Weights of a small GPT-style language model, trained from scratch on English Wikipedia.
Training: a variant of Adam for these matrices, 4517 steps.
MLP neurons of a small language model. Each row is named by its layer, matrix (gate and up: input weights; down: output weights) and neuron, and shows model dimensions 0-223. Each number is 500 + 25 x the weight over its row's rms, rounded and kept within 0 to 999. Numbers have three digits each. A neuron's up and down rows have the sign that makes its largest values positive.
After each neuron's rows, "fires on" lists the tokens most often at its 100 highest values on Wikipedia text that the model never trained on.

L4.gate121:528521512504499506486498516498518512495536433496479507490529429482515469491499513535474475492477534524510488475506476517530539499492473454504554488477532482509444493477486502524508511478450529523527523467490458500567505547480523495496505547476495499495504469499471521507514520512484496511511460520489536482480544517525504504503488504503486506510493562506508433473541495500518468484497489476513529456522461478541523533479488502475436529474507486500457479503503493496502511498476513467500496499429511533547505500547528517518466569528516501492503510471516491490527493501496526505521451502494495522497511489527476485491477488497464484522513519498492483488494441479493463524462
L4.up121:495499511493500497508507506517509503474530488505479545498491487519459512491514515504483560459493513540505494519506510523573533494495541520483498535529514502506466517504471474542509518531448500465487523457482512553534502508513535499519460528483512518494501545485494489537504542501497504505520522513502483519526535526528501560472513494493464502492513520531497480513499509498538537492501462493466503492513467557503548514489522510499492507448478496511518449507467483490505574523481554499493485457539471490508522563501540493465505479488511514463533490489454487499526484508538517485490505542511490453459491492510477507465467519506507485506489554513455494492495453500556505493503
L4.down121:497532458502499462499475457525544505512504536524533453495471526507469487463494494516511514464499457482497484516553478499500475498468516489477478490512465558503481519485480496498533531451511529501575478518479478477459503498483538487482493511479523519483484489485525519489500520447484479481531531533469510507491529482464486534518519485476492505526515522457485491476495509497509474439456525507499541540495486500506482508510530497517494541484501483516496469485481516449500514512517485536494487469510490465486503504470447513511521397493472490562533488469448547511497518514482513522482525500501514511471489500514505502507520489513477499492515486543537466508511480510500551506473
fires on: "ist", "\n", " and", ")", "ilit"

L7.gate116:520476459470511446508509481548499498510451517509551533500483495496478559475507472472517525505518490530491471538532485536514525535504507483562526513512454473504530462525516526510522508489529499508524520505482496517507489549492548519521469533470480519498492524435506479490504453515528464524451513518503511485500514486539498520472518503529541506498499471510500502524464524522510479444502518533516533509510444496523480494478493465464493460526531523524529503476505549485469533499499481511507469491513506484478437498551480483461503490478537524532489498499455528479460486453536498480516508511502532514532501480500468490498511512504507498499532496472507478468457503510507500473528
L7.up116:477532520518515470473533543449521516509507531514524533503476502499476463454508522515541527527516504515548498488468466551489495476507505493459494520479488509489499485487496481498483485514507512476475469440468482437521504489481501456500484538522475534471498462486501501472482490486503497466470494520535478536486537482490511543499509511534473528477530500466502525507539461480467529488530473467535503489516482511515458520488550511529514454504484527484532476468480491478494459475522463504494492517508510460487493475539511519509531533459541487478484503512517475525479521473527494489499525532551518466475501500458516519503469518485491506520494498495487573530462510477556508544504
L7.down116:483522546513498531498494525524437476519481504493474494516499487535502485481492490448511500515500488523482514464499509505467511510507471534512458485566459491479539505481515507497544497468485497462483508483487521510464511516488497520555497493500481518496544514498497501553489477528516532544508506512512485515464506497488449477472485481533463468518471522497484492498484525491531507512484548508512481477520526560496549505509514480554531512404506456477521468527516482510463494483475524545503516523479507478551474476476499518502482514496503502519513464460496503486495473501509554524515490458488501502515533510443507473538517515492515515496499454459471475533526526492540481500526
fires on: "b", "v", "p", "le", "ge", "ud"

L8.gate37:497458504482534510507472550520516484502532485466519497479489503473471506492498525510476471487505468524493516486433499497488484465540499539498525545498495522508501502507532493472512514530473518481550500509486522474480513488521496504472516526484479520502475492538458520465479503465503498459538503533521515516518501502470535557479513482507530494510501460469480511510586486435503470494492494488510535475513479490476505543522528522421510422515486515499492511457514476528497501510506518522492481450480518486504429502478489519508492516486507512512475502533547497504527536528513491484503493449478515518487487513472507508512521500445553538480470462532473496516486479493490509528497
L8.up37:467470509530509532486480549508515449514518470492495469498492499488482538500472534471511469507446536549533501465503504467435469492507483554540506506508485530495529558521546503489531502538475523502521518464522525492498514501510491502493496515459533533512444496543448505511452526501468493505517491520512481518519493480489475494530475470525513505519524518505464488524520485521492476542508508481469507470491499543508480494495487554461543487492496471486489551491481437495524512534533542503505502495470527426506528540476496521473510503503489481542460504500503528520480521487492484487514478539490506490453506490512489482506465497471514508518500462522513485526520470512496527537500
L8.down37:479478476513470502516502466443473548507516535501460443485530489501515486493489513482480503524483551514513507521476477523529524462516464502521535499462473487552521462499522525473467496464523480474530476519466479480498487483494497513514501481474511518516494480448519529486519523515483447483512522514531521502526481515483504457424539554503509481505490470541475540506463507471504524509485454523478473491551528484526488554523548504516470485473482500527480510514517513488536493520482498514495496554527501515512495515492498525517493529493513494472510519496485479515484500536490484516508532461554497525461486505504517489518565495510523500496502493478462503483541543478490464556504
fires on: "ir", "ar", "it", "an", "e", "in"

L8.gate102:482494480488448523503529481580459468500527499519481507499495533475544505501499515510475504521486485538499468526526495531515515492490500525541534467479457497546448500512456479473540471471499520504460522496536494470478472534510483502515471496474512483457553503506514484515501509517511471488476462486497503496497458526489508495504502515536484462471501464499518499452488506496488508500557519498528546479508491487495482527485490541499486502543495538455525481485497525514480502522462545482546506498455499478502467463532494491505479520515501513502526555572461540490498519488485475500513476498499536546538508491490455466508475537531514500523491527477460494487509487531528477488472
L8.up102:510524504500570475538488486499493515519488524506515485475511476522497502459519506487521520525504501501442468501452511502434521498498513465539493488487493450498483514524466534507477518491479493449466498484540488479495483483485476494535523514515476488534518473450536522518492504497495519568490468525507477489502451479540443487541513520497507511507477524517496503554482487530511467532507497525484502485494519525495523485458508564475557511504492512436493490516506490503474501472494469510538522467506522495473521487485503517482504487507525488548484501503487497501506514519478483492514526452546512490456535511508478499516488511507401519455474510492492521514501465491479517542477
L8.down102:463526535514468522523480534506429489498492499474530527507508523494507494476517434500502487492540494483484486483464464525483531509526495503530450508518492532535500498474486499506521496505504488495507486515541545492447527481479509523500456496484473481471472488482503481476518503547502542540500475517472496518458486490464542552472520475504507509472498521479468477524517502475483517495444506536499484493472478485489529509540502503454485521519511504537474551538500520483509461462505553493502508487524487488471531486528510518520508550482513501492475493476501477537500484497544530490467502463517466496457542494452471505524549486500489510500499459486505519461497472422523473491492
fires on: "p", "ag", "og", "ud", "th", "az"

L8.gate270:500518517523485510491485475528491498522473466499464470516528546504495509480499517475521524522497475480477513512449509475502509522520499514470526477517485473502465499526492487498454493527505475479508482473493501481462503492551526508495442488523519460531475500539488505491489508514517458507467404518471484467530483517457499506507495493467512468496493504499477470481491490531504506528496533555554543486499553476470512497475508516485550470474480475468463471496481501460443583484546524511515493492481489484473485513531521486462468525487542540499483544514521505495520501493525518504490534507520531507506491504544537454469546528505492487495531527494466504496487497479515490493483
L8.up270:501559532500516562495516476477493529502527508473461481528522529545488507494507520532487508494503510471535471501481486475485492509492527510494507465500512465549467476521528468534497484524502488510564476500498525475492494489531493528502480497500490465501518475510476502556485497515494498524474494478460477478492477514529458477518502500481461493492485483480488475490466526477506513527477495532562470477511487462522559458427517495529487549455480525475472476491508519522513559445507518521510536508519483530494465506491535466506477510503537512473529531463491533445513488502478472524474551478532483497506503537511494503506517511509476524504466523500488521501479454472514519501457
L8.down270:484512461473494451489499499529541516506524500536507476517483515501508493503509495496464541458471543519515539495510492542473471500475496479506468517488475538528514502504555499471463547518507494471494479472533493532523519437469490468526517441528479532500497520526491525479486469505505471472530486469518471517528509518571521516484471549475459490504491486500493505464526544485514546507501467518463468494472508505501517486516505516456542520542471523500516514494477527506497500468500482465484533474464530474534492517513459518476462480496515497491521525488503449469497537508490538544474466513514482492542504477498481506521488503479516540489509539541523486520467482518525487466530
fires on: "'", "al", " def", "in", "ard"

L4.gate375:482528495507502467511508496489439475524491516509497493512513478527524506505471502511523514522511510558475477513508523485489519505491495462475508509547517477502537502481519479508488497504499436531463516517477495506540542441497481516492543500502540483512508525500536526518465467529530495515515545525469500518510448528518513513472491535517524490469488494518485510521485451457509546560509532486495452502497454499506484459528491498494524538529503492427514519470507483528480545511498510502508474471520521484491519517456495531492513482485552512517484520512500572523465508490509481520534506486469528538464522499481477484459508500523519546464521519463490498502544500482458524482532
L4.up375:495552483486485500477480522489491476491516493468530437516494511492506546500506508492512499519511460513505487503518500461487486503463475450490480512479441507516493511498462488468473503534510438534523526500453505492500534530531490494470487454485492477464498525479523486519505499562490506526493527496469480476535465484501483520534522507479582518488477497514486486540502456459521470510461437491486487506511493508500523509498520517530460464481506494498510535460503497508481486519504478507493499486518497538478525549487562494499533498524496526487471523531511504541479518506478490491517533493490513509508469487454490522435537508501533480494496453485545500497474557527539500496544
L4.down375:507510494487511493473514474464495502505500513482500569488440540526485480529520495533494484460466479531471517493440470430499518499487516462521509509531441485522475488519458517499469539477527495488496501497495489533486480530490503502496491459513469488469513521522471490489502529477442473505476501500486463496488470483475493538489539498479545472528505520548520483491517503463512484561501469492482467507548491479503509524488514476481494525504509499484465507480463533536497477488519491497508507498426509508541513512503501510521477503504503496458531465472514474492509517487490541475519534540523497513497509506515519550505499525516492525472536478506569508473494541559507452477506
fires on: " F", "F", ")", " against", "ian"

L6.gate196:494522514503513540510534508511480479483521456529551554501508456516527486467476520475514464516518510500496507533443477515454545512505538510515499522479532523499456477492490483513492491487513476475506521468523536497531473541499439501485512543510562472470499521495560498510506486505505509503537479486473446481518529523509538508460479489503472522468487503462501532518544506498487506537442486502490486468532497532479496474489471486491471472511502455486525501514507494501465484501504490524495501495528536471503499548513500496496541518519541542500478484538493514514504536525472482463501536471489508495496489475494432456458469506515515461451531486505505553501502518508518510498497
L6.up196:491491542496512524486540504508466484484496479524516552484477477514491434484505536452523470444559501521515510506483490502461483534499516557502489503512554550489513503505476503491471513534521515480510545514545493527531500503502492511502521543481492468500521515520530507453481474490500514517503521502490503485518550505522523541469488572517457488521474487451485514545572502524481481465500466538461478501523475518509511502506508516518477484510523492498504473491505505512461506506474533529491523512532502510526508504493496494481498465476531522493499496487468500517514494521499449459519528476486501508500521461498483497456507497487512486447511448481522562515502491486527511475563
L6.down196:528485446473512485477486498487510540506483537499460494497461527517502484510516475494512481550524515502497480487466527530511504497523522499503502519514511509507529495498512511498470519481515444494501487491493495456476490443478471504517490499515452467538443488516486472498479492491481475483449528525547497540482465480493506507508524506501522462525530540544489485415460493485522566497504537513484511525505530502445480517521524488517522495491488496517501551465460512521506529515535486500497492497526505510500489498509505518493447501485508440488558505484525474485473507438494544490514451505494507499516491496515529550552512498499513486537504528474518473453487497514454514539491
fires on: "j", "e", "t", "ch", "n"

L7.gate410:476552491528479517499446494500493459502475513531516532530490508486529551474519470485538529491452477474491472559487452502462520484453468482506504473473543490493506505540501526470534524503507511477500466509511542505488451504492514488488528559455496481515511473503517509499485481512541541525476500515492490534505526521491526525537528486522507487513526484475459492510499535506494514502496514473501522490488469531533494506494474484544540452477528523545497459461532494492558547492465531489487478522461441495480497511513483510493474501517490506483548531467502483469484504538480463519476520522491505457511476504511521435506471528494507522516511504481499529485476503528494497505532
L7.up410:500499489501484477533534468467522460511480514508465444496483523498520528493489484461506513510476449490492510528497510510505502473537465495521515554511544527525483508505546497552508465464468481493450525498495484503487478512513475491498486539472492489518525527455458537549484526503529489521485492529483511495464537464515475489483467500474461491465468504522485513493477502500518460485495543532468508492491521534508529526487468489490503496501502515520492513489499549494488580502477451491522480521523487486535487467486470540515480515478506479486529507510497576485508476467502510513507526518504516516510493518484491493474521507539490484556531507486495435531523460563540502488469
L7.down410:494499477510489520515513500475500506518526498466487472489515500531499514513503514514496503523506492460532476499501533496563497495513479451510449496468505481501523499534493476509476446494490499514517502510480486513525498532529485509487485441515492483506526510509465493537497534541491458495557478490535521506472489504493555468484495505539524496518508483540469488518488493498517520510530489469489558528502540502514466487489464486506515470551468517480526569526502478503496511505467480534475509510528546502480546500538506458545530540504491478496571478540514489487485481501475517478533481452480468471548474522533538513487489529490540519456488504546492468491467465471489499483538
fires on: "C", "A", "I", "°", "v", "N"

L7.gate375:491500504467487502511485476501513510521507464514526527492475517507519542493544479490546496483517444499503503568488479527516524521486485491490500444529484486514469479482514460492503460457483477528495500481461522477527526521519501465478487459495513532501483528489513507495457492488514511511476487534489495486516498491483499495481464461487481523474488493452526542518498497506461477535490545530544501491526513469530491519493497503455517498505524509502505458484529530488439527477475460542520482549457474509538507486506447492477499506476550511502549522505535483474491501463483476472483490527498515480500507498524510497521480518445500479485504467488553532510463463495447545440461
L7.up375:504517512494529478502480543468495564486506483498478530517484457529479507485478512551483492505504519472570489494496515499474535508472489486533485524500514471533496501534490469534515499474498463509515517463429509517475536516527508505471476491486493487524498494464483459505509501515430522489471477481502428534500471440485514479499508484461496522484488513484502474517441483531493476541498515506488495483516489466499487510493508572456491478511526470480490473488480557500460509480506490511496454514511499502535524529462482487496523498469493502509485530510546503472573513472528471464474505492506499497487540483507515485549492537494508491519506465458510528502467522497489525485491
L7.down375:486496541539540494475481461492485499514463490466476506481476521461478517515500494509506521488461458507513519517472485479489516524468471505509513528509479452491516481484471497490469540486494511519455464485465489489479491449503463518538546535464536463497495515509487476522479480490440508500470524497489494523488531469532437508451485516463482496468517456502518532513500504509475494468543486496493485520486518520485530537541486501525541559514493518513520487534531465496500564541546501464502508486513450479526494511495496532478485526517509517494476509492513511493510493478472518498496465491519513464510478485470542518464488509482427450506487514465512495505514549523474499527525
fires on: "v", "p", "ime", "ce", "ess", "ory"

L7.gate115:493494506538522536505500462481507487501467490492508509477496439482559499504533427470499511468476485525490531501450493540484527515465482459550481507503560500488513505500445510504498540504528516478492471522495508496473492527487520492469476510498506488543515507507484549516509503490496502509497476476496502557501541495457515462533495461521510500477489455481453514503485477481516400487489520511507514480505479512526499503487502524435463496483496472524508479510501501490519525475522506500492523532472483517485509505480536512527512466523466507498467511480498518480537495486456499435488516526464512513521483550498504459508538485520524516529495490521478505486522430528487492496522
L7.up115:500479491505518552495444515504502487512487486493507480521509449524525462479506477485475531499487513520482525555452503517510523488493499476527512548519548529487499448471510479493472499489505526456511506516490488467494506501516506497528493484507520469540511497485490543492554497480551510521486462514506505540476508489496542479528484484530533451465469500495484520440473460481542420496548498526554514442499468485554482501508502519463520469500538493514503509487526513495504525497500481497474480492538482527524477473498570498512480506502490512504488511486519525475487501465480484497504480486483493532497513500515498490462548533502535479531487492546463517493475437505499485482498
L7.down115:520484475526546475481515454513506508513486515501509500523490479500519565495523526489501487496459535513509513514551511490508509481497519479520505478537455503512567538509490487523518519529495504523473484477487456503503542459459480502490502536477460521543478464545501489507504543498539457434482510511491545477476480488527511495537498498502502481537526485522514502541533474467459477484523484500480463502471492480505442519489475517520546484481532486454510508502539502536523504522496470518494505538509485496483496493529521499495504525516486504510489453491478449509532518486486498487503463523479487489505455504479503527424537510502544527502518540515464460489472505520502517531546
fires on: "″", "°", "I", "ive", "ree"

L6.gate152:510495524506506552502486468509505493483532498500452496507464463505508495476516507489516508461532531499521548492494466564460444552518507514497495496505483572505501536498527479546533500503480497463533514508493502506509494486550463501488507518518489519466484485543493526501557498490497486472496473500539525506531507537468505507473498494502489508495489469487537531501548468503482477487546461527493480516546473474535455464489519490487483500546532528539526535487517504510492472514572492534479496486522524488491502515506487538467530496510483512499518509506496450500477478550490502496502500485452482512509489489525519493550503465475488514492520478464441540548510496495513472477467
L6.up152:505488520488500512510503483464467517507522474503519468495446520497509475468472512519497474492514467502496517482507455470489476491537489527505523540479467518477474479478550476468520478494493492462555501517452526501483496500526522452483447539511485519472508526515538539502447511513499465463512530517525501498475572519483489495468470543505499510472462490492507494490507456511545452507487520502512469467537547454464520461490467525498499471503510536471511494491518539516508529515503505487485489548488497506501517496486538503494535487505491543460484515493520491481510504531538505459516495444498486498543483446497487516506459500478524522471490497507500534561502487484533549497472
L6.down152:503535457499510469435466482483486542511526529524530514495478532491530547479514533494486516519529512497533462497509459446531525482529496474515517516495497491525452479513507548503456500487504488495519512512486491513497512463504500503517529509493487459478502495492513512534492510536513496541484532497461454512451509487515503478475511502529467508512502515532503459516517459504528526491493517505545520496525476538449505478506530509463506515446491485520460545477478508508496507507497463467524480468509493485527505516531518508500535455520518455503564482484538511513540502436516500514490478543528495493526507552476504545491523507499530465459500565491504489501458532502477501509507
fires on: "t", "n", "c", "a", "g", "l"

L8.gate393:530511494474534542513488503485503503512536527510501494452521523513481513503505517492531503445491480485521508580508484456476494508502498458513498455470521503486525514475466513493497538501514543471531516499556502476489549495453491497481545548470504463496479465488495528515536506515477517460518469508486487529492550456572508573547472502494517470544494483489461478499534522476502466469514531464512505505470486502491459507472520509477502483480510485486489511505519484482581475512530529515506483469512536510522476503494519458477493489529494471513537505518465521464490520521487484473481482527516448528496501497482505514480487515530524498488527499512509523476487503503515487530483
L8.up393:533479498508467520521526486497514466518597534511483502490493498503473558490476486467535532455508531489530503533448529504474468489497493510533489482520498487506462525493517470547512449494474500499502527523526512473515520489523530497515523456514465516472498488513501500494493509511508461510508500521454533544513496496549476493493489454473461462506511533514457530487535522466480503515483516533515479485513466506523458500516483508507514439504513485493503477471477507523491483487529504516497485457489508470496536498511498526489542517491540464478470500500452537499487505490481451506521539466464449499497457552466496562486526487494491525505514483488483505476486522514496532511541
L8.down393:470484469480487517481551526493487506505473524487507517480515481492508505530530498525490529518463477492514537483467466494493480465445491514485505440509442519445514479463497508492505519523466491475502483515506473493528458502504494499514538459489520512508509474502484480530511517518512515487473509495469487514491473515485479480518492504516480518521489512520482538520454508475480494459489504462456507468539520525529529444517458531505517529538539482488517508501482516487484479498499492446481532530540521523454511492487465482534514505519458508475543466478503520498469565473477547485468509475514486515498518541541521478499507511456503510554440485481515487500540549498461489519458
fires on: "ir", "f", "and", "ec", "ur"

L8.gate209:471557482506538514481510536500497477526528501509470504529489475502428546508497502478558460478529509499463517534498479487494485517514491491484528515478559490527507497515522504456478515505506508534471463540542492530505507521480533502475500507476494500512496532493490556521491516524502464462517465485483508517513517473479501539541481484510523478514526466489461518511573467481480431480485514470547495487532498501491451476500508497449511520506476534503506505484479493481541540503522518526490473477517503487463492504443519506494504492488487473532499510532492426508521551483441492511499516504498485548475494538490512487496482499508529506467476483500489491476500502472498534530525
L8.up209:525496503478511450482505510527493517516493484533496494471484476509432484494517469499521454495493524516487468481515462457497454524523477516475538494477510425547514510523528530518504513487478493539510497543540533484544537521490513507504504526507520485467497506542502572542496507481520467507520515542516475485505488448501505535500482480522502486520518505515496504513530513494483466480469528521485531471528525511461502484543522521534468489492462511515527477472474503467518525517493471473481492531498464457453506538493538470461488501475470441554465464509474514504492507504487501479532494500467502491510514482492492525492504467511510462511471502480505492521489527499520533566527
L8.down209:502486508494482508507460499546488505508529505450472566512455516543541495531495526474479475473465505513522477479511489533500488497534479494467479482502535495528464489506500512504514484490501490494535500466499518487515556540457513481532459517525515558496491468510509501455523472455528504566467502509516500445477525545493491445493509523500478520472549510470486479479533526548493491488480460479519500479517477484510511455477518540555483497514505508511510505472483488496513472475450467448476472475547518479520469499529466494482489501525498463505501515494479487500470510502526488519516521477517510496480462501489497559513516526510490520497543485462535491516490493515517499557488
fires on: "e", "ir", "ic", "le"

L6.gate425:489529506501487535509504478500506495499493490511477496523487535505514485479516482496489490476486458492529474496459473521529499512488505511496537513499518469539469499477472520499486478417491516514515480493500478472495447571535492494512503539518518522521463507484530458504474525474521493434511473523497546519508489515476502460464462493506495517491462489476489486464502489498514512490515516518513527495529519472466477500473457526528489466472497545510484489487564491445496516524553503521518486493513483486537505470573535528530489528444505466475492516490511508471503501493499508504500540477512474470523488521470491504527514474510492511538537505464510451475500472484520569489443
L6.up425:529460462498494472510492540504520511504439482476473526491488505481504493479477456449549484521485453538473501519492535477560512520488553473482469503503498480496503485531465488447446473454531532512492474510474473490508540544465536499467487474483513565502526493509497510491492483514494446520513440558503497477491484477505465509486497503510528519474530482494486464480536509498486494448507532485544503497518490470504514495506479552503473495465516481503499464501515518449466483525477506486531506503531478561497509481509484512515481477471518505481506483440523493519515521503511507499522514483510508465524498466482532464514462495513511468495487533485511476507474497500512519505546
L6.down425:505443506508516508528497465512508506489473491481458493510521453488508476480523514475504454508526530509499520449488537482518525513475508500521459492432451526516533520469491450480485527506505513485472522495472493457581462444552496500546475481500509518519477501484485485476490474526510487520484493524509504480542521449479477526432538481491504457525501476489538522475456495479520492475493502495445511465458497512473490524489499508493469502487532455505478534502489482492511505507530507489507484521533504555546477492498512486490526486523482480506534496470500503455519485478511535498527512487524510506541445549494503460534470489490497502505519545484517521495504482509511505498482
fires on: "re", "le", "2", "-", "9", "8"

L5.gate44:520538460485474527509536530516498500485533545516470484521523471480492520522494497513466477541466458561518511469532473475503504510484432457528505529485511489500477512508468546471498492475470517478478520500496482488492503477572497480506470484484489508520499503481444522491520535522474518508510504478426447508463540508521483496493514546501504489494515523495490468507502503501500491467511510467475498509459549495556517488511463506530492478469495500476501496513511507499498522488423539501518538486499511487531529507508515480502471506512490508520530488497522500501471474494479488441422459486519504495515506465529472535463522518473508496465500543516530507514515452514484510503496
L5.up44:516574512490529519519484486479488513507493475482461492489493515522504478479522517521516507518522502506508494503524472452481524455481499498524459484472488522493442540550509502562560470514550465510481555502466505535541478504472536504503509509519514543494474501470507491532476508537477521513546511506446464513527531499493495526524486482508488464514506486477460423517505518490520509506507527499526481520534506509541524475490510514473483491471480509505487515498479491504505499524437551543479488507491478489545561486506481506448494497524494536515529510500519477506546528466506543481505509539452488480474515508502496509492478511520466493526548519513508495505486491498516528519527
L5.down44:514548490504465512502463487464524514498566508513488539488484482555489522503559496511493489496506513543483494499542494475495492501497544493512508517509515490476462531487453507514520451496532509499544535463464496495465509547454520525476491519486500482496519479505501521479462506523517491494513449498505467488491485496528511509501490506494481486465528535423500497488532524518506483498511499516518518507496529454525500456507486496549497563495485555529529522480486520480509548505509487535510523524525478453538515501579475499470493485501473483525518500526498478514506499501482514485532499526453525561469505536505512533489488523500469501536493524513509452531470496531510480521531
fires on: "ors", " football", "ress", "ers", " and", "ilit"

L7.gate280:484512467483498461490497498468473468528477504522513504536489470479514476511451519511498533506472480561512515463511455474524474518515496485498514504507486533449460439503511498493473514464539466505526520469492461484533544481489524483520510507489537507495502492511489504472464519515490498488500492501507487468497491519489486479494446479470509418440503451504460463508522478460495480526478464476511509471499524485469535503496530491454504542482478528533468511455511468502484467481484504482526469467519484516481500470503465513524519484512503536498485529474540513528496529484505464498515557536517503501492470525485518520547509471495501513458520490447535506517476514485450502524513
L7.up280:522503508461530450479531509519515518473517468463468492495506524510490455476504515510507532561539489486511492477448515508483544470510504492504487550477496525502479510515463510496493520536465495515544513498488523493476505460523489500498494521507486496501480562506504449480467555469453516500518524508496460479476517464500493486437506518518468503497484493523480484508451462519501521524504503523491541522492475506477514502482495501515521466493506474459527508503457505482460503482490491477476472530469507519515496523476520510538575536499482516512492465516566502479517487495492486495489457462539529490519474474544495488465505486522514474494528529526483530482492465457488427506479
L7.down280:501526540487512514501545504462490482496523515525461503454502522531507528541508501459498501472510502501522494516510487539493465516448475488510501462508485486504543490463464510449488448507488486498502474509485544492516485502524490505544536473448513558530477522512521482505540507490530470475516511496486506498505485506514469515505533540493535505494500495451462494473508545494502466467502523520508445490525500491488467492505515470547519485470495516482476459507483491481522531494508548555500528487559498463522482488517494502510476454495558483501520521534499491512459475459504491449518497526500517491471432493476517497463492515515533484522509492470532553499472513520509551495475
fires on: " h", " l", "j", " j", " w", ","

L8.gate443:496544473516518529486478499541492469509478484521453516513530526493502474484495475499506525507508473495521484541488485493513518478466517478523518484419511484535457440513482482489496512472498529486536481483493515485495468562535494500531532486492490516481445457499522465507490505535481527442484474487455519511492480538532522508491527497520494499502518508502497482468502477478546503528538532492481533495495559509492481513489431480558528483499503444450530488461500474476517483492490482488504513534499528482466518479534512507506495527470506509483453518543514499459520495485496510473489492488503509558519500506548460478508528458499480528508529538476539502497504507519510470489481
L8.up443:511513485505510502492507542533508526507487470475512527537502516508498450523453530484503509488526531486498479491473472474488539503477478469544549544477525479517496514489506485523481518539469524476552460494466506478519543516511478489494505532491502477442435496517503465483487522493457504486469467532502461529480492542552556511502495476488474502521513477541518504495510461503464500529525515493500480524498503480516506462498453461542470473497531493505459510496485492504479481513533505538485509538530537479553557507520520462478477551508490517521488496536518543487484483495490455469487475503492501501534505560512474515505518488487510514533501467459497541486479483514475484498488
L8.down443:510499540522464507498498520518492479523518509544514491490513520524497526507496569485489487487508505504479531458485514525495456484515463510537477529478473507441521498557479506477502490475501489517531482450522479541520465505499510450518535494508512512465488504490499504468464468510476517475484521471526423514506505530525520485500508507501474522518483481502465521507527526506498509481492505502476448462539517537499516531528490475541533468467476488485490496504445533491472520492475468486494473461480525474569498480503522511497480506484497501532482475486489495550483478509443472463516507476500459535545511525565508497563507493488483514481487522489486550497524513482532504480508
fires on: "ar", "ud", "'", "al"

L8.gate366:532520480483475481508494483508528505485519496511532520545544514506459521506496502486512524479525484477500523518505502506541498534525547507500498484505537491527526519418483515468467473474469508503497485507484496490519533503480511495490486558529496468491494499472493496461529527487481503463506513498521511479546523464488466539513509513475512505500480485492450536488482484486471470486535502528506459545499438502483504547449498479446471483492507505539496484512462504495509517507556519520517458506513522481466502463481495520514507471489510541456469518485523533490523526530497511481473478478500464425533481485508516520554493508507522485497455514497542462453524480505538519463530
L8.up366:468502472513490503495517515477540493488503496488486585516470499479533516499482490470471528536483473550533482506526513516508466526526545528537507518501479455503515499514536476502459533428508475493528475506481469511512487520484508468535460479489510506506484513522474513457535507506556508485536484530478488503473514533467530502519484501492488495481454489516508523478528511503505470526493482545465508518509501485478488548529519499494503483504531493494485502504495508484503539489544513492511452467474482518523521494509505452467470465520555497523452522512537458474470467498505444526530508548521507504515497480494490527529499506526505491528492531485506531530467496480511545425513
L8.down366:475491512516471539514525510465533510472482470502462507511522526514478495464500496492510484512511523518494505517457509478468473558499517460463517516486486514494484489460507512490507508509541473480495466540517467537541467462506524471462495456487496479517515510488482523504522502476551524471510478453508522525493535484496507474488522531472478466501498485475452550494504514471499504482497473517483450523497495499499479516514527479494501458450483460530465493530492497470469506448489518472527539485524517471477500495504457498502527466457512516530512472446473507509532476483573508476495488469490484475509515494499518523510525483531482495485472507429501512496526514435523533441493
fires on: "f", "it", "em", "and", "le", "re"

L4.gate318:537512492536481529491478470504522496501521518508498527492488498468493499494474498502505466549461497560518502470477514500517556519505441545489507501464536537477516455484467478528458515495491517501521495441541511511508468540522505478527494510506487488565501538512506487554493468473475516521508469510520511501487536508528509492447495508503474486484456493490476461487512459490529479535487460496497503538505510554474463507525527486533495538515485514525469531483506493526500495493447510480485497502461517500467506498567509587484523523500459482493501502487476484470470493455470469464524471477506517534498499478509535500490486450508493497485497524526527498499491488489501471483488
L4.up318:519491512502473489520492492518517492487499521533496541499491468428521506516472478456488481515466528580517477469492522559505543525549440528518533530487479539499518489473512521530509489535489530491512484456519512518537499548488487477538481510498499515566478491521473506529515510461485522503519481509488516478498508509539493482464525516504489506488451491466471467444526480485519517532505454489510516512478486548493488496520548500540486524510499496535498518486500496508521513480502499516472523506473517511498510523534525575505505555491488493492511509497519486465441518472482495443526480528507487489509488480518498497457502456491472525524495526538519493516495502511505470489464
L4.down318:474488503470506508553462462502504483501549541471536451491527467511522513478473473491507430530532485510482473518548513487487449518497558529515487506495528478480510542474516495495520457523541466513515446493509523531528540493526546541509528500515532512539518512497537537519488535486535463508497466481512488549474513503512485495515509496506449491496511495474510497501516479488510479475507508528510479492513496513486547487511557523497529487499515491481504510526488493504506542509477495546501496491488525444490502520508478502530524489524502484556517482531511523490456527462496477496474558465514492526521486494499507502495517521510493451543524457493517522491513485527457548487470
fires on: "\n", ":", " a", ")"